config = dict(
    num_hidden_layers=21,
    hidden_act='swiglu',
    norm='rmsnorm',
    norm_eps=1e-05,
    rope_theta=3460.0,
    qk_norm=False,
    init_std_qkv=0.0766,
    weight_decay=0.044,
    max_grad_norm=2.0,
    schedule='cos',
    doc_mask=True,
    max_steps=12038,
)
MLP neurons of a small language model. Each row is named by its layer, matrix (gate and up: input weights) and neuron, and shows model dimensions 64-191. Each number is 128 + 32 x the weight over its row's rms, rounded and kept within 0 to 255. Numbers have three digits each. A neuron's up and down rows have the sign that makes its largest values positive.
After each neuron's rows, "fires on" lists the tokens most often at its 100 highest values on Wikipedia text that the model never trained on.

L13.gate160:117133083161140143123155136137178142142151135113113094150153146161144026145086138184083101113072107146120118120111111129093104104127121121212109127137146187090117127113111094139095122079172105072131106155101111139119127150095053073105144106167094132129141132056105085080108141130150102138130127139087144082089048142136171078141083104145068137121085153122169125135087062066102142064171
L13.up160:118108130089162145114112133132145144101110154109120104089108135104043133082126149076155129116066096159110098126139078116085156095127140167159079120116121147094068110184178136114142183224111158171101131211154110093110119110157119133135084109126094091099149192133146130130169147059084098160160129145086088176117097137083094102108093134086166151209105165203086146171162114144217159146180
fires on: "in", "en", "m", "on", "n", "d"

L2.gate185:110111155078113120104096147118097088092143126125130142063084134102125182086145114177080162124126106138064186149132089079125171156129132159107167183080131112077103154100168139150113160090120094143126122136126128081178179127198075132197195164115101152055105106093195124074087108098081071107099151098160116116151139137138116106126091108152079079125149111170099072181138126141122122151122
L2.up185:194154136174123082132130149110099188163087115127120166152124137143152135093143134179106168138118065114102158126107165152173086113127107105122133114097155133143113127108096147127084107124135061146151140148136136139092094077163128121082124113156144162126107097144141184077108166138121148117120114106170166122092108206193061115096128148151098175118116101106148157140143090125115141105116
fires on: "vi", "equ", "y"

L8.gate235:084131157135096184140059080134136099116155113112078079126162102097133109152137101171113159131104149134151167139126148182065143084119129185113101118093132103163070166138097146094102104131104148133132138125141102162140171098212107091131133155126110150177113108122108116144183112054144177070150168139101157069110143158156106067168100073217098125100188117107131111180112142056141134169113
L8.up235:112126069143157140168126141153137169178076098170180136109110166079148129114083195148148124123176126120157114078094145122144183152094147141153145100099125168137100133108153105124106094122144078135145131073086099164142127116125169180144117083163165072131070129100126109092122084112145163193111098131120137099168082193133111101134171139118127164143077163078066218079188149167135144080152
fires on: "com", "go", "li", "ver"

L2.gate86:061129177100130084168097139166152170157160166177086122182115145129143094096087111091109152172127144142146157093137131223143130116176141172190066138175121121151125084130141132137098100154167140183099162091138094123075157115102093108129080116134133101115131105168144159135137093122164128159108139132130125170128161091091092067169141088176107139105157039082142156086105118211135148108109
L2.up86:123181149107146094097120186103133141136122160094161091139157157137138130107128110126135145146120165099145147136160122140162154088138152208174145130152102157148160157102134157137086111113127128122076170129153078131188110077109169089140085087153108108130099109065111135176068093146096083110154129058142074175140111126113116138102102082126182165096148117112121134151062128132094102120106
fires on: " P"

L11.gate270:085140133167174136156081145136135111156125099091116136158156124094118112141166099201142044080093124044108117088149127093114119167157167092146116150176134109112112134164154098106163129102144194123123155150099109127091051179154119130144180154101086137148213147170140138066112076121150086152173146169131141140136172128088062118115124085094106143119163106179159190110155161131119182065158
L11.up270:091131097087160118150157138111144137226113122109109142140132061098164117161185139136134118129140115193055157107082166163143126132128090052161143144120120131132127126099169104123078115165140132093109150105119141096196133105153135135205160143155113084160099095162130126115126136071127103147152210109088173121097099122105117126126127074081084113131131166156119146092124118156137060172117
fires on: "b", "ba", "en", "ph", "-", "tt"

L7.gate98:127125120181163132132153163138129083139115151152172131121152114115193160186091188103079149121130060134121153168128127116084136143154081102157123103096131206183100128109140165155139165151130160162110097126170158090110189143100149103126117080131103112180181126093171157168145182093118148094100123130114096151179183144097142199131092168148074075135108121137127154196098164110130099155134
L7.up98:104105054073144115145130142022184099073046114126171113096120117082143075149144138134111172157127108142106161141119097114144122079129078112156135085115165175125134149177127104069164088160094051134109089169149155096096128157179115106140137067136094069107175118108164152084108155100114159153123122064098073157158141132174163176070110138103094087180153094141104158165163145129116080113169
fires on: " and", " &", " Or", " or"

L11.gate242:114074141139203140145091145159157118162110113128145132157195117156131109136127131144132102060104081105105139097159091138107114125128129104164169132215113113098126139160122101076112100136156195129108183140083115161098085144141144123129133153160098140206192125113125086073152130085154092185135122106089102048197134137114166125116098097147078143090083133134185031098121094138111085161125
L11.up242:119089103079156151146172132069192107137129110118111123105151172107111102085160086119173107086186120099104137150092117127071144145161129155127114105138078145091109120161163114126201150106138171118064158123137154141137144160112101145154172134102141118138116138129148129043125148134099164160094153069075116172114132093120084197136092104111128166161149164100116155103122167110148191137134
fires on: "d", "n", "b", "ap", "ba"

L3.gate60:137143188153143167080063132116149088114099112157104129125128178136158102142136163160097107102038082199101207137137098112122112123094070116124084129122199165178112167142120195182106189093100101134126186096123123054157191149125119075107135176121177130117109130108171138175108073179134130081096149154194143138141111109040123122103124134139107061134103116113096126147172109106145099114121
L3.up60:159155130140119135109097099136161182151076112089092192112158139181122165132114140147119086103130140146137113137178064131159122117103185125107153127159199189186132120160062188140108146123109104148123071237139051116077100169125127119086114140144137119077111135171182105169138083179157121069052075148125113155142107135136105112080132172114116200113150143092118157164175081154149054153096
fires on: "y", "cy"

L7.gate91:121147123137149123143130193104085110154080112148107167080172096161101142145147121110127131080091127153080139068112126079131195131121124094130132120087146176079133108088124169135157158149061170146118157113144151109164159183155074150095106140164115129117159143115161172139134143119140190059197145112143118108096053141133150175158104100177093120133093123192156126145152125180146146161139
L7.up91:160128102159108056157129155085087149119113123101104132134152095074119114153157113072070153106100159175087124110098162101107115078116077142156143088114148173112158125140127171138154145079164189070122131145126156128126142167145152142149060128130089138124196122102199167079106132144132201085111161126081125079094091111102098131151113137085089108110114153148098162115167125139115081150177
fires on: " or", " Or", " single", " song", " sub"

L17.gate146:108149179142141113154150131126148155114144116165125146112139089107187106132123102164114112133142074158073102054136116125069113154100108096067097089138104144179094187164160134098191133165142111156074177133144155149139176105160135143103130142133093154087121122117204123108156101083128111135120171157094153182160138163079149111137111147140121155079064092164111150149145222155155147117146
L17.up146:107151143137095113126141188028140145071102109145159103132139116112151070143146156160135134079131147138109135176104150115053084088130140091082104132067080130094055110165169156089194093139135065148130083147136111151136080093101166066111127139116109142128211141101092173128169122094183199164212173142129148161083180172118094080136123083142127091122110053153112154108171097137098136140119
fires on: " and", " or", "ver", "ar", "ly", " as"